From a checkpoint of a small transformer trained on Wikipedia.
Training: 131M tokens, 8021 steps.
MLP neurons of a small language model. Each row is named by its layer, matrix (gate and up: input weights; down: output weights) and neuron, and shows model dimensions 0-127. Each number is 128 + 24 x the weight over its row's rms, rounded and kept within 0 to 255. A neuron's up and down rows have the sign that makes its largest values positive.
Before each neuron's rows, "fires on" lists the tokens most often at its 100 highest values on Wikipedia text that the model never trained on. A number after a token or word is its count.

fires on: " and" 29, " as" 25, " by" 15, "ther" 5, "other" 4, "-" 4
L6.gate593 [140  98 118 125 172 181 107 162 137 156 113 168 126  88 108 129 167 133 102 121 118 106 101 110 148 112 139  99 142 158 102 120 143 151 111 111 164 129 150 135 128  95 151 173  89 165 154  79 176 123 156 130 128 127 135 128 127 110 139 115 120 145 130 116 128 110 148 147 129 104 135 145 134 146 128 125  93 145  99 147 140 131 149 118 132 134 161 139 199 132 115 122 132 133 161 114 168 148 148 135 155 100 107 100 128 152 136 141 156  96 109 126 127  93 116 163 165 154 130 100 137 150 151 127  97 101 104 130]
L6.up593 [128 129 144  95 119 137 160 134 133 123 133 142 128 132 141 177 129 144 172 142 162  89 119 189 176 151 160 114 153 169 133 117 165 164 137  99 131 135 110 149 157 125 108 127 129 150 166 131 114 110 160 113 133 128 188 149  82 118 136 132 113 120 116 131  85 132 141 151 146 176 135 129 138 102 159  72 163 150  97 144 125 140 121  98 119 118 129 132 100 165 124 128 149 143 142 123 109 161  92 158 134 111 140 168 138 165 143 129 128 112 120 113  67 121 157  92 128 143 139 106 114  87 142 156 147 127 110 128]
L6.down593 [111  86 109  88 101 126 131  98 138  91 118 102 133 106 127 163 115 150 132 117 145 109 144 167 124 161 127  77 164  96 116 139 225 118 134 177 118 122 144 145 141 119 106 187 139 130 122 112 142 128 143 138 104 143 154 122 137 104  90 112 162 154 123 155 132 141 107 142 192 187 135 148 129 125 116 130  74 101 110 131 111 117 157 114 144 166 140 163 120  97 115  81 104 134 116 140 160 133 120 105  93 115 148 148 145 127  94 136 129 148 115  63 150 113 101 105 122 141 124 156 138 155 148 138 120 110 121 141]

fires on: "\n" 43, " had" 16, " from" 11, "," 10
L4.gate289 [184 115 139 110 186 133 123 108 140 105 127 162 152 107 144 162 113 132 131 103 103 121 151 129 123 111 135 151 100  70  99  85 130 150 105 107 139 141 111 113 158 118 175 117 145  58 127 117 153 160 120 164 140 140 156 131 109 115 174 127 173 118 109 120 115 124 129 136 144 167 151 108 104 111 101 180 110 125 105 140 118 126 147 130 101  89 150 171 124 137 163 129 191 148 115 159 120 147 121 183 108 158 123 151 108 184  98 137 164 170 144 138  97 125 121 141 101  89 123 152 112 147 104 131 124 150 109 136]
L4.up289 [175 131 115 140 124 166 172 122 143 158 125 148 168 104  93 116  59 110 139 121 121 123 144 138 117 148 122 167 119 134  87 119 114 143 157  93 165 102 127  91 168 111 152 133 138 107 124 142 104 115 156  88  85 124 135 128 136 132 134 157 140 113 106 100 147 119  76 134 148 138 155 152 102 116  76  90 137 100 141  83 136 136 124 131 150 118 152 172 130 160 157  96 110 139 117 150 127 137 119  92 135 106 134 105 122 162 112 121 162 102 123 131 157 118 135 112 105  92 154 160 177 168  85 124 130 167 147 107]
L4.down289 [132 160 142 119 103 110 110  98 137  88 144 116 116 107 102 124 114 166 120 154 159 125 136  70 137 127 135 166 156 110 109 131 170 109 150 137 148 144 114 106 119 121 121  76  80 141 115 106 118 161 121 130 125 122 110 130 171 152 130 176 117 123 121 161 145 135 124 117 111 158 122 145 124 152 121 193 116 166 140 144  83 153 142 122 122 148 116 114 104 127 149 157  99 126 136 103 126 151  69 152 149 107 135 119  91 107 126 125  87 170 113 144 119 104 131 146 143 128 130 124 163 109  99 135 153 122 142 137]

fires on: " as" 48, " |" 25, " or" 24
L4.gate459 [156 102 154  59 149 133 127 143 158 132  84 125 221 114 122 140 139  84  89 111 127 158 104 149 134 160 106 132 118 165 118 143 130 138 106 122 148 122 171 105 132 112 163 141 160 153 149  94 120 124 181 103 154 143 166 146  99 116 148 142 127 101 140  99 112 136 122 101 138 153 109 125 126  93 148  79 190 105 129 114 126  97 160 149 145 115 152 134 127 136  94 141 133 154 136 124 174 152 177 107 138 167 163 109 146 163 151 138 142 123 112 112  93  96 145 164 144 126 112 138 121 107  89 136 109 159 143 136]
L4.up459 [ 96 117 167  71 129 171 167  76 183 149 106 139 180 108  55 106 137 135  94 130 145 138  94  98 139 132 158 155 142 156 104 126 143 148 163 114 104 145 155 126 164 110 139 184 104 142 126  93 135 116 145  93 124 155 140 115 121  99 103 120  73 132 138 146  79 141  85  89 150 112 118 142 104 137 150 141 120 128  88  88 143 125 140 135 172 105 144 150 124 148 103  95 147 137 113 152 144 138 137 108 147 119 161 124 143 147 124 129 123 135 144 141 129 118 155 189 144 163  99 105 182 128 112 160 121 145 162 134]
L4.down459 [117 137 128  94  89 158 194  69 151 137 146 127 127 104  89 130 156 152 144 139 147 124 131 129 131 149 136 113 152 124 104 128 201 135 122 104 108 124 111 120 179  99 113 182  94 115 136  91 142  99 141 159  99 169 131 112 132 103 103  76 112 139 135 145 134 125 138 138 141 142 147 160 158 124 103 171  96 125  81  89 168 130 120 124 164 126 127 164 134 104 100  94 113 126  96 132 101 133 115 136 108  88 145 154 163 116 121 112 138 101 125  93 153 110 162 167  72 153 103 131 149 139 138 131 163 109 140 143]

fires on: " j" 39, "–" 31, "iter" 9, " J" 7, " 19" 6
L4.gate413 [121 141 130 125 110 135 110 162 128 117 118 160 161 129 105 143 130 135 159 152  70 100 115 126 134 149 143 132 123 130 134 117 131 116 130 114 115  79 167 189 116 110  90 146 120 136 137 109 101 120 112 131 122 126 104 114 132 128 174 123 185 146  96 123 177 127 139  97 137 130 147 131 113 135 120 147 114  76  65 149 141 143 142 126 152 136 109 111 119 124 125  81 131 125 128 103 143 148 139 119 117 131  96 135 107 155 104 160 133  93 137 143 163 144 129 140 119  72 136 124 172 162 117 127 107 129 175 125]
L4.up413 [170 159 137 151 132 122 118 117 120 135 153 104 130 124 113 114 133 157 117 147 110 129 161 134  87 130 116 115 142 126 151 141 131 136  73 108 154 118 143 149  92 106 148 121 121 136 123 153 103 149 172 139 155 125 175  97  95 133 159 125 119 122 119 113 148 167 102 136 128 147 150 146 116  94 129 157 125 116  99 114 146 152 172 163 108 132 145  72 145 105 133  98 168 149  89 111 157 135 158 153 147 136 104 104 111 134 132 155  87 100 129 142 103 172 110 116 118 126  72 185 156 129 130 164  93 121 102 144]
L4.down413 [108 161 113 159 147 143 161 102  94 134  95 162 124 131 135 119 142 141 131 155  92  97 140 118  92 105 124 122  84 137 118 111 150 110  90 121 131  87 134 127 120 150 116 119 116 190 115 124  95 123 106 179 107 121  81 116 141 148 105 126 175 141 137 116 162 110 113 124 153 124 164 154  88 140 113 125 134 123 108  83 136 100 115 108 132 142 135 153 138 120 153 139 111 143 126 115 152 168 117 160 121 132  80 133 113 100  86 138 118 109 108 143 137  93 125 141  95  74 123 147 136 122 138 122  99 130 138 155]

fires on: " man" 27, " town" 13, " King" 12, " Win" 11, " Man" 6
L4.gate377 [114 176 105 118 125 121 131 135 108 115 149 156 134 141 114  91 105 124 134 123 168  97 170 138 150 128 132 138  95 140 167 150 110 112 177 117 117 109  93 130 152 139 111 114 141  98 135 147 152 113 119 127 187 169 131 130 176 150 179 137 161 103  82 133 153 100 131 140 139 100 131  90 130 115 140 152 138 156 112 117 149 124 138 155 112 107 122 107 150 140 111 121 170 116 161 148 154 151 101  98 180 126 157 107 116  94 125 121  84 154 109 105 161 145 129 129 132 113 174 116 134 161 145 137 116 114 166 169]
L4.up377 [155 104 144 118 142  78 129 100 142 138 151 158 119 101 134  99 104 154 136 150 106 132 102 129 101 187 145 120 168 126 132 128 141  79 101 126 129 145 163 159 104 143 141 119 118 102 106 126 122 136 163 117 152 145 153  57 124 118 115  92 112 119 125 121 173 108 163 152  90 160 116 109 101 146 119 129 103 123 104 156 134 142 112 129  92  94 139 137 182 132 102 132 107 112 101  92 133 108 131 104 163 103 140 115 122 146 163 164 105 129 102 124  87 113 128 146 120 146  95 183 169 171 113 120 150 135 115  97]
L4.down377 [167 150 138 122 100 106 137  84 123 122 102 146  90 110 120 118 119 225 123 110 135 158 115 160 112 156 102 131 133 121 143 140 168 102 145  92 140 132 110 138 142 126 133 132  85 121 149 174 132 130 124 141 146 116 182 155 125  99 121 102 134 157 130 141 125 114 160 101 101 144  91 115 126  97 132 154  83 105 126 101 130 147 133 124  98 114 117 129 146 122 146 147 121 103 148 145 123 127  98 101 127 104 121 123 143  69 121 134 147 135  92 135  84 121 117 178 140 128 127 163 126 160 157 129 151 154 136 113]

fires on: " as" 60, "," 21, "'," 10, ":" 7
L4.gate312 [ 98 120 164 101 142  62 144 103 147 140  76 102 152 103 122 114 144 149 102 111 102 122 126 125 151 137 156 136 117 130 180 133 133 160  91 108 106 129 130 120 128 177 148 145 167 108 122  84 140 129 129 102 141 189 156 116  99  92 123 120 118 125 177 131  94 123 114 138 140 167  90 141 119 146 139 164 128 132 118 150 119 126 146 152 145 137 133 133 133  83 105 160 143 119 137 148 172 138 141 160 116 119 167 144 159 167 145 123 140  95 101  82 154 123  82 111 168 116 149 101 105 137 137 113  81 126 124 125]
L4.up312 [115 106 144 120 136 141 125  90 133 136  96 106 107 118  72 122 195 128 114 122 101 123  99  75 112 156 138 103  74 159 169 114 149 122  96 121  91 105 154  93 130 110 114 140 119 119 111 108 165 120 127 139 113 165 111 107  85  66 121 143 145 123 130  78 119  88 120 100 142  99 107 160 120 115 146 155 122 100  94 158  92 130 160 123 149  75 128  89 180 128 144 170 124 150 174 161 123 128 133 143 127 134 129 159 169 130 137 127 137 150  91  99 138 136 120 147 165 118 134 101 105 134 143  93 102 108 157 108]
L4.down312 [ 75 145 136  87 136 132 150  62 162 177 124 133 127 121 145 105 147 149 165 121 131 132 172 109 130 154 154 110 133 153 135 134 177 134 114 132 121 139 151 158 133 126 114 108 109 142 162 132 157 102 144 145 130 143 185  97 116 105  80  89 127 131 112 122 149 119 113 106 167 101 162 130 105 127 125 154 109 117 125  82 125 104 117 167 128 120 125 110 175  92 106 122  97 111 129 122 141 133 119 135 170 152 151 127 148 127 134 132 129 127 158 105 145  94  86 121 174 119 162 165 102 199 122 118 100  99 138 154]

fires on: " Le" 30, " le" 28, " bec" 15, " as" 12, "L" 5
L4.gate415 [116 116 156 110 112 104 126 148 136 124 139 172 133  94 154 142 137 118 146 153 124 151 128 139 142 116 107 139 122 138 122  99  87  79  78 122 126  86 136 127 113 103 131 126 149 136 141 149 143 149 141  77 142 110 133 116 111 133 164 162 110  97 115 156 131 135 133 150 148 179 103 142 153 150 149  94 148 138 158 128  99 129 105  92 166 140  81 150 134 141  90 150 171 122 149 143 117 138 144  62 152 146 134  90 144 164 128 166 105 151 116  93 144 136 115 137  83 126 127 119 124 150 132 142  88 153 115 150]
L4.up415 [112 131 151  89 115 125 196  79 139 120 135 142 104  85 140 103 129 169 138 150 150 124 156 133 134  59 142 144 152 121 103 104 140  97 118  85 134  94 159 127 132 149  99 153 117 100 162 146 142 124 117 135 138 103  80 118 101 157 173 127 109 105 152 143 108 131 135 150 162 127 103 130 120 157 129 103  98 133 120 121 112 150  91 145 156 166  79 147 127 140 145 107 167  96  95 147 148 138 159  94 155 138 130 106 132 180  97 137 125 132 112 101 105 120 176 101 140 117 108 102 140 131 105 137 123 110 129 161]
L4.down415 [131 146 125  92  89 127 146 103 120 149 152 128  88 114  86  90 137 179 122 121  96 127 116 118 104  87 154 134 122 141 123 116 151 110 162  89 106 140 118 170 156 181 131 157  97 116 151 132 139 106  93  90 151 133  97 143 138 150 137 135 114 121 134  98 120 117 128 146 155 103 123 153 126 156 135 146 102 148 132  94 152 162 132 113 129 153 141 110  98 153 141 119  79 131 113 163 154 150 142 145 163 105 113 199 139 119 117  88 140 140 107 120 122  92 155  71 147 140  94 170 114 119 104 120 164 133 141 131]

fires on: "w" 40, "oll" 11, " |" 9, " E" 8, "ff" 7
L4.gate673 [146 136 128 127 129 141  77 138 133  98 151 131 137 111 148 176 112  45 103 126 110 101  96 148  88 173  81 141 127 138 187 145 123 115 113 177 170  96 151  73 115 156 116 144 219 124 138 123 120 120 125 150 161 132 149 161 131 114 120 129 100  97  94 119 121  70 121 128 120 138 139 122 123 104 166 109 182 142 122 158 123  94 144 115 119 147  90 120 142 122 103 140  93 112 146 127 126 144 154 144 102 159 109 175 147 152 147 121 103 129 144 144 131 119 119  83 124 111 131 139 129 103 139 129 109 130 114  68]
L4.up673 [138 134 108 129 157 143 124  83 134 102 160 138 117  75 123 144 142  99 128 103 114  96 103 112 147 188  97 163 155 144 125 121 143 138 145 163 163 103 117 116 133 133  67 154 155 136 145 113 148 112 142 143  96 147 160 144 133 135 138 108  90 127 123 116 120  92 104 110 111  95 151 155  70 125 158 141 128 157 121  72 144  80 119  85 151 126  99 121 116  92 131 132  90 117 157 149 135 130 114 172 101 112 110 157 130 146 109 149  83 116 132 152 127 105 126  77 118 120 123  89 125 131 101 121 129 125  99 105]
L4.down673 [105 144 113 134 123 144 147  54 146 120 120  93 121 108 143 106 155 209 128  79  95 141 101  82 146 146 159 155 129  92  85 123 205 110  87 114 131 156 114 140 150 156  98  85  93 142 132 126 138 110  96  62 115 146 128 125 172 140 136 134 107 118 167 120 133 137 124 108 127  90 168 169 128 129 165 140  98 118 106 136 135 125  64 121 134 126  95 110  79 109 131 136 161 138 125 123 114 135 121 162 119  96 104 152 129 115 130 131 136 109 132 121  87 102 156 123 142 160 105 117 145 124 124 101 145 147 150 177]

fires on: "t" 48, "st" 21, "let" 6
L6.gate44 [110 151 148 123 112 144 113 120 116 164 122 120 131 141 130 136  78  82 164  86 128 111 138 144 124 157 135 132  97 168 174 168 115 146  64  99 126 104 149 103 123 145 117 139 152 142 118 128 128 157 133 111 149 145  91 149 123 144  83 136 132 141 124 145 145 111 156 127 118 127 131  68 159 110 127 122 125 145 131  98  79 126  76 149 147 116 112 134 165 124 112 111 137  76 153 117  93 161 122 148 189 133 122 142 151 127 115 116 149 116 102 122 113  66 143 119 127 132 142 103  97 154 113 156  89 115 126 116]
L6.up44 [105 102 112 129 120 158 106 131 149 119 123  84 107  80 109 131 182 108 104 122 147 158 125 112 150 117 102 112  91 123 113 130  92 140 141 135 108 136 168 135 102 100 122  95 117 196 158 129 138 152 121 109 102 143 129 165 118 128 119 118 141 108 118 138 117 133 142 119 119  99 174 146 100 132 139 114 113 131 143  92 135 133 121 122 126  84 132  71 121 104 150 141 120 103 125 150 148 124 152 144 132  71 129 130 112 137 129 121 132 119 102 111 130 150 121 171 139 103  81  82 165 121 149 141  76 142  94  92]
L6.down44 [121 126 133 106 148  89 123  99 123  98 118 110 130 148 138 138 154 151 107 117 149 142 163 147 167 141 174 144 141  95 106 102 154  81 145 151  72 168 154 132 148 162 122 112 141 111 156 191 120 105 147  97 122 162 125 117 135 191 157  87  93 126 107 139 125 184 121 126 161 148 130 134 136 131 154 136 149 172 108 124 126 142 134 124 111 116 116 155 117 133 149 154 181 103 129 113 119  98 140 141 101 130 180 143 104 112  88 130 143 106 124 105 120 132 138 149  89 133 109  98 151 138 117 150  96 130 107  91]

fires on: " the" 41, "the" 17, " qu" 12, " do" 7, " Qu" 7, "," 4
L4.gate639 [124 155 104  94 128 103 149 114 157 154 136 110 171 106 113 129 108 133 160  95 117 115  96 121 133 170 143 109 100 189 168 122 107 156  92 121 142 110 135 144 135  91 155  93 129  72 160 130 143 148 145  81 130 122 124 167 117 136 103 162 161 126 135 133 167 105 114 147 121 127  75 137 136 120 115 169 132 114 129 105 150 129 122 204 131 138 124 106  95 132 120 114 143 185 120 150 119 118 147 126  99 137 117 135 122 127 152  96 147  76 139 121 138 152 107 135 117  89 144 117 106 155 122 123 115 130  88 107]
L4.up639 [139 109 186  92 154 186 115 147  87 156 144 141 113 121 119 169 188 135 128 158 147 169 148  82 135 139 107 129  76 111 136 144 113 122 120 125 148 139  94 123 165 162  86 141 126 150 117 130 166 101 115 140 134 153 136 121 108 117 171 108 123 103  98 131  91 146  68 136 115 113 155  95 137  97 123 143 127 132 143 131 128 134 121 153  99 134 114 110 117 178 148 148  96 128  71 113 155 113 118 154 141 144 144 131 110 124  97 136 114 140  51 143 160  97 125 110 132 128 111 111 121 124 172  94 139 129 119 155]
L4.down639 [161 143 142 109  84 146 129 113 115 134 189 121  96 129 150 131 102 128 113 146  97 154 115 131 137 137 145 123 119 141 151 149 142 182 109 113 108  91 105 135 131 145 116  97 121 114 121 149 128 123 127 137  99 154 183 139 130 129 118 174 120 141 117 149 135 147 183 126 158 119  80 118 121 137 149 124 118  87 123 110 123 103 117 162 122 128 143 155 166 134 103 166 144 151 119  61  82 129 151 158 112 136 128 113 149 137 154 152 194  99 135 101 125  87 100  99  95 121 146 130 129 155 120 156 123 133 125 109]

fires on: "t" 13, "," 12, "ts" 11, "ins" 6, "st" 5, "y" 5
L6.gate670 [138 113 116  98 121 153  98 115 111 141  81 117 143 109 150 116  97 150 139 159 155 142 115 107 155 142 130 130 128 157 159 137 112  78 101 121 154  74 107 102 121 129 134 153 137 110 134 138  92 139 103  79 174 151 141 142 140  95 131 117 109 148 165 108 100 126 109 116 132 122  81  69 140 120 111  99 144 132 123 125  98 127 197 117 150 142 189  95 127 153 126 131 172 138 137 126 111 118  98 129 142 153 145 122 168 122  80 111 143 167 118 177 170 164 120 148 150  71 139 127  93 146 141  64  75 125  98 129]
L6.up670 [148 106 181 136 166 139  98 102 178  91 107 117 152 129 137 153 148 170  71 169 179 152 139  66 123 134 137 142 134 120 109 120  90 137  86 139 101 180 102 129 101 119 102 141 136 151 138 119 112 132 162 120 126 143 116 127 139 106 159 106 116 145 167 114 132 132  95 107 158 127 140 140 133 119 139 118 120 134 106 176 106 143 140 165 123 157 135 169 158 106 101 133 152  97 159 135 109 100 109 113 138 117 161 102 122 175 122 143 169 136 175 132 118  99 121 119 155 162  96 115 107 134 126 151 123  86 132 124]
L6.down670 [112 148 119 162 126 118 154 201 108 123 140 152 167 157 152  97 138  94 147  91 116 126 108 126 131 120 171 148  87 151 131 146  93 158 125 142 153  89 131  94  96 130 137 102 143 143 150 113 163 140 118 159 144 127 130 114 118 186 157 159  97 109 113 104 135 141 103 137 124 131 124 174 155  81 119 122 145 142 158 126 151 167 106 155  65 119 127 140 121 117 130 124 143 134 116 113 121 138 139 124 147 138 117 115 132 133 161 105 140  91 139  96  90 118 113  96 151 112 111 105 104  94 102 138  97 141 142  72]

fires on: "s" 20, "l" 18, "t" 12, "et" 11, " reg" 9, " 1" 5
L6.gate123 [117 137 151 125 116 126 132 180 154 105 158 158 173 149 149 144 121 123 156 118 132 147  83 111 128 121  95  64  96 157 190 144  91  95  85 144 106 109 107 114  74 118 122 156 147 120 104 150 107 149  86 129 114 130 133 163 120 152 134 140 138 125  91 109 102  85 124 100  93  96 104 127 155  91 114  93 148 141 101 112 146  98  96 130 116 107 136 122 125 126 104 147 148 118 157 158  88 140 164 124 152 136 117 138 124 125  84 126 154 145  89 142 159  71 102 134 103 115 121 107 102 145 193 112 111 183 105  98]
L6.up123 [129 155 167 172 124 159  96 140 149 143 171 107 131 142 112 160 129 134 123 119 152 135  83 116 140 128 118 121 104 139 159 118 116 104  97 148 122 139 109 136  82 111 118 181 129 137 104 136  97 121  96 118 120 139 123 160 155 180 130 122 123 142  89 147 112 104 116  89 109  93 103 152 129  95 121  99  92 127  91 144 152 125  85 118  82 159 125 152  99 133 117 117 115 109 165 136  73 169 118 120 137 146 111 148 160 148 100 148 139 133 136 135 157  79 107 113 113 109 152 102 121 138 144  98 116 129 141 125]
L6.down123 [121 116 143 165 160 108 100  77 142 112 122 101 104 136  71 134 117 136 106 118 142 119 121 158 136 131 164 175 139 112 101  92 102 166 151  92 134 144 139 114 168 143 139 107 123 187 148 148 130 106 125 128 148 162 107 131 154 161 123 126  70  86 109 146 147 133 133 111 132 157 132 131  73 141 111 136 123 100 153 153 115 128 100 135 129 162  88 136 112 113 158 124 109 106 155  91 151 114 107 168  87 152 130  96 144 140 146 113 102 150 144 140 115 173 132  69 109 136 118 138 125 123  86 119 174  77 148 130]

fires on: " |" 23, " A" 16, "-" 9, " st" 7, "===" 6, " their" 5
L6.gate654 [123 127 159 110 113 141  66 118 123 196 125 128 121 110 149  97 136 108 121 128 154 162 123 144 139 143 106 102 125 119 162 158  93  94 108 122 186 135 124 137 109 114 147 114 131  91 113 122 152 111 153 114 153 178 153 122 135 136 162 148  84 109  79 124 127 150 100 152 119 131 129 124 135 122 123 122 165 114 123 110 121 107 132 155 140 126 115  74 116 120 122 112 151  74 193  92 128 126 176 100 138 114 133 102 140 120 130 160 193 128 104 121 110 124 101 113 132 115 126 108  91 128 126 139  99 139 118  81]
L6.up654 [118 123 200 131 146 120  98  86 134 172 146 120 125 113 119 104 167 143 103 144 140 153 127  75 145 150 114 131 129 120 150 147 126 142 135 149 150 144 137 137 145 112 117 137 129 138  79 112 141 137 118 118 145 129 109 155 165 151 140 159  99  90 112  92 117 119 105 137 122 140 125 150 124 151 102 130 141  94  99 116 164  94 129 147 161 139  93 127 111  77 155  83 136  83 164 138 145  94 128 152 116 110 153 109 122  97 126 182 157 134 150  88 111 110  83 116 120 129 115 105 104 143 122  96 102 152 146 104]
L6.down654 [103 133 109 165 132 117 159 118 167  80 149 129 114 108 120 113 127 185 114 147 120 103 120 101  88 137 178 130 134 123 144 112 168 199 122  85 101 126 123 137 142 120 125 149  94 140 116 117 135 144 104 140 121 151 128 133 100 132 129 143 119 103 123 133 115 125 151 147 116 109 137 149 105 100 115 173 111 121 151 117 165 104 154 140 100 160 179 165 115 102 131 137 148 135 143 156 102  87 121 165 108  93 135 151  95 121 132 112 147 135 175 129 110  92 123 110 134 160 166 147 139 107 126  99 138 149 166 164]

fires on: " (" 19, "ind" 10, " 195" 8, "ak" 8, "the" 6
L6.gate11 [150 122  87 108 134 130 160 123  98 134 130 110 162 101 158  68 133  98 121 111 106 141 158  87 151  94 107 112 122 132 124 156 148 133 103 115 141  86 124 149 165 125 120 132 156 141  91 104 101 140 107 138 159 117  90 126 117 122 128 110 151 109 100 115 118 113 116 106 139 130  97 161 152 128 105 117 117 126 125  93 104 107 177 112 134 120  70 143 127 136 140 154 151 148 137 170 161 125 114 169 120 106 102  69 114 160 142 104 159 185 117 200 155 135 118 106 127 103 111 116  87 106 119  82 134 102 141 129]
L6.up11 [145 105 138 107 118 187 136 150  94 110 153  71 121 119 140 100 164 130 136 160  96  92 118 130 104 130 132 133 139 101 114 117 138 142  62 149 112 110 144 150 117 146 113 156 147 143 137 136 103 133 100 159 122 147 154 132  99 113 135  79 138  96 119 107 123 155 126 108 121 143 109  92 147 126  62  72 136 122 133 103 110 109 120 118 135 174 134 135 105 147 107 109 108 129  88 145 103 126 103 101 119 149 103 133  86 127 163 118 130  88 137 126 150 132 125 116 129  92 133 106 123 141 126  95 137 143  94 144]
L6.down11 [122 153 114 168 139 115 117 152 126 100 126 129  95 147 124 130 115 124 178 171  94 160 133 109 169 118 128 105 149  95 154  95 134 115 128 138 139 125 170  99 126 142 158 110 127 109 134 200 162  88 153 113 126 108 154 138 112 130  85 142 109 161 183 133 154 113 161 130 127 139 108 118  76 168 161 163 143 133 139 119 113 133 107 102  79 106 177 112 135 149 110 124 164 115 165  96 126 108 137  87 122 162 122 176 126  99 124 105 103 117 146 101 132  92 167 133 127 174 135 139 152  92 114 147 138 116 144 123]

fires on: " qu" 37, "°" 14, " Qu" 12, "qu" 12, "″" 6, " inv" 5
L6.gate698 [141 179 100 153 142 111 158 107 149 149 167 130 135 126 136 138 150 122 145  95 133  88 116 109 135 148 118 157 125 135 163 143  94 143 105 148 139 132 153 118 159  86  83  83  96  89 136 118  92 157  89 118 125 107 140 159 114 157 138 144  79 138 142 175 108 135 185 141 144 176 120 111 142 111 172 132 148 108 116 124 166  75 125 133 100 152 123 111 133 131 120 139 114 177 198 138 122 129 113 142  99 149 103 127 117 107 130 145 114 114 136 172 124  83 109 103 132 115 176 123 153 103 134  61  97 135 148 125]
L6.up698 [163 153  83 139 105 133 113 112 135  96 135 104 131 136 126 120  98 126 132 146 119 127 125 120 104 144 114 134  61 115 121 138 140 155 126 136  90  91 109 148 141  85  85 109 152 138 137 101 173 115 134 109 135 118 115 104 123 137  75 155 166 103 148  80  93 115 149 116 142 155  98  89 166 127 116 130 124 135 121 104 142 108 109 149  97 120  69 115 131 129 134 154 112 165 146 131 145 169 121 175 130 111 145 100  98 149 111 110 107  99 126 120 153 143 122  88 155  76 127  90 125 144 150 130 109 128  92 182]
L6.down698 [163 124  90 109 128 167 137 121 126 149 142 140 144 136 152 125 146 159 129 123 174 137  91 103 130 159 167 127  81  91 153 187 108 131  86  97 142  85 112  84 137 142 106 118 124 130 118 126 193 121 151 128 128 126 191 144  92 183 164 126 110  95 123 146 155 115 120 137 116  98 155 174 157 126 126 139 111 141  93 114 124 140 123  71 117 138 148  93 148 115 119 141  87 161 110 139 170 154 173 153 119 170 132 141 154 110 133 110 125 103 117 160 146 135 139 100 145 127 116 144 104 147 180 161  93 132 115 144]

fires on: "ks" 15, "m" 11, "s" 8, " men" 7, "arg" 6, "j" 5
L6.gate281 [111 128 159  98 152 143 132 152 120 112 119  96 144 169 154 147 179 160 163 133 143 133  72 106 126 156 143 121 151 127 177 123 162  97 134 169 115 116 126 116 130 140 141 160 133 111 143 161 103 151 107 149 153 157 175 112 118 113 163 118 147 119 142 124 111 118  77 134 100 100 100 121 138 117  83 106 135 135  88 180 120 120 121 106 101 117 128 111 121 107  91 161 131 186  96 127 137 100 114  78 168 128 158 131  92 117 130 151 131 118 160 118 106 144 112 131 147 109 171 122 103 127  86 131 115 151  94  98]
L6.up281 [152 113 158 128 167 127 108 146 163 127 105 129 126 135 147 110 128 101 127 147 123 123  78 143 105 141 105 109 160 130 152 123 142 114 147 130 127 136 128 123  87  55 166 125 106 132 117 164  96 157 134 132 112 113 154 133 138 135 175 112 127 128 139 113 115 129 122 126 138 131 149 105 138  71  91 112 108 162 117 179 107 183 119 104 139  96 141 157  87 138  89 134 133 134 112 122 118  98  97 124 158  76 113 119 121  88  75 149  82 152 123 127 148 132 110 166 145 108 120  96 110 175 139 130 122 121 158 118]
L6.down281 [133 130 142 122 129 118 162  92 166 151 168 121 108 106 111 137 166 168 168 139 195 131 158 140 137 116 155 133 136 162 149 153 163 175 162 126 185 112 177 158 101 136 127 169 116 138 143 141 146 144 116 121 115 142 143 141 134 148  93 139 122  96 136 123 123 103  88 141  92 129 199 114 109 128 129 177 137 103 161 106 155 149  78 142 147 110 141 112 134 125 137 101 128 161 139 166 139 148 133 115 105 113 178 116 132 158 107 105  74 122 132 153 122 114 133 132 134 136 104 123 130  97  76 132 121 142 103 106]

fires on: "s" 46, "ad" 23, "os" 12
L6.gate369 [115 126 121 159 183 190 105 144 135 151 132 100 107 139 161  76 132 147 136 133 157 163  96 129 135  90 140 129 129 114 149 112 157 137 144 139 159 134 119  97  79 108 145 126 163 129 142 179 125 117 134 112 146 169 136 146 148 121 115 114 145 153 137 125 116 150 105 162 124 123 128 133 150 125  94  69 151 177 113 123 130 127  64 143 110 131 118 157 115 142 166 152 119 113 123 207 111  77 130 141 135 106 133 101  96 114 113 126 131 131 167 130 132 151 133 160  94 157  91 142 147 176 139 119 121 113 135 138]
L6.up369 [150 138 150 108 112 121 127 155 137 114 138  96 146 158 149 164 126 159 115 109  91 160 123 145 130 135 164 117 125 164 131  89 139 117 116  91 129 114 131 145 128  90 138 115 106 134 187 122 120 122 118 123 157  91 164 112  80 121 150  98  56 151 129 150 116 146 123 136 137  96 152 141 135 122 133  90 125 129 142 110 140 106 130 140 142 144 106 127 125 132 116 127 187 134 112 156 113 119 155 132  94  62 165 115 135 152 134 126 158  88 143 113 196 114 103 139 147 148 168 151 115 170  96 103 104 126 176 132]
L6.down369 [ 94 135 105  87 125 123 109  93 121 112 135 105 132 164  98 132 119 117 124 135 128 160 143  84 140 153 142 131 160 166 144 129 156 143 151 143 155 103 104 128  82 160 123 135 113 100  97 151  82 168 102 155 116 123 118 119 117 115 161 118 139  98  95 108 115 107 146  79  92 136 119  94 136 139 104 109 130  81 136 132 154  81 117 140  72 118 166 146 153 132 156 121 121 145 169 145 167 146 165 119 118 127 113 138 104 100 115  82 151 106 187 120  91 113 113 104 101 128 109 130 124 138  63 129 142 125 102 128]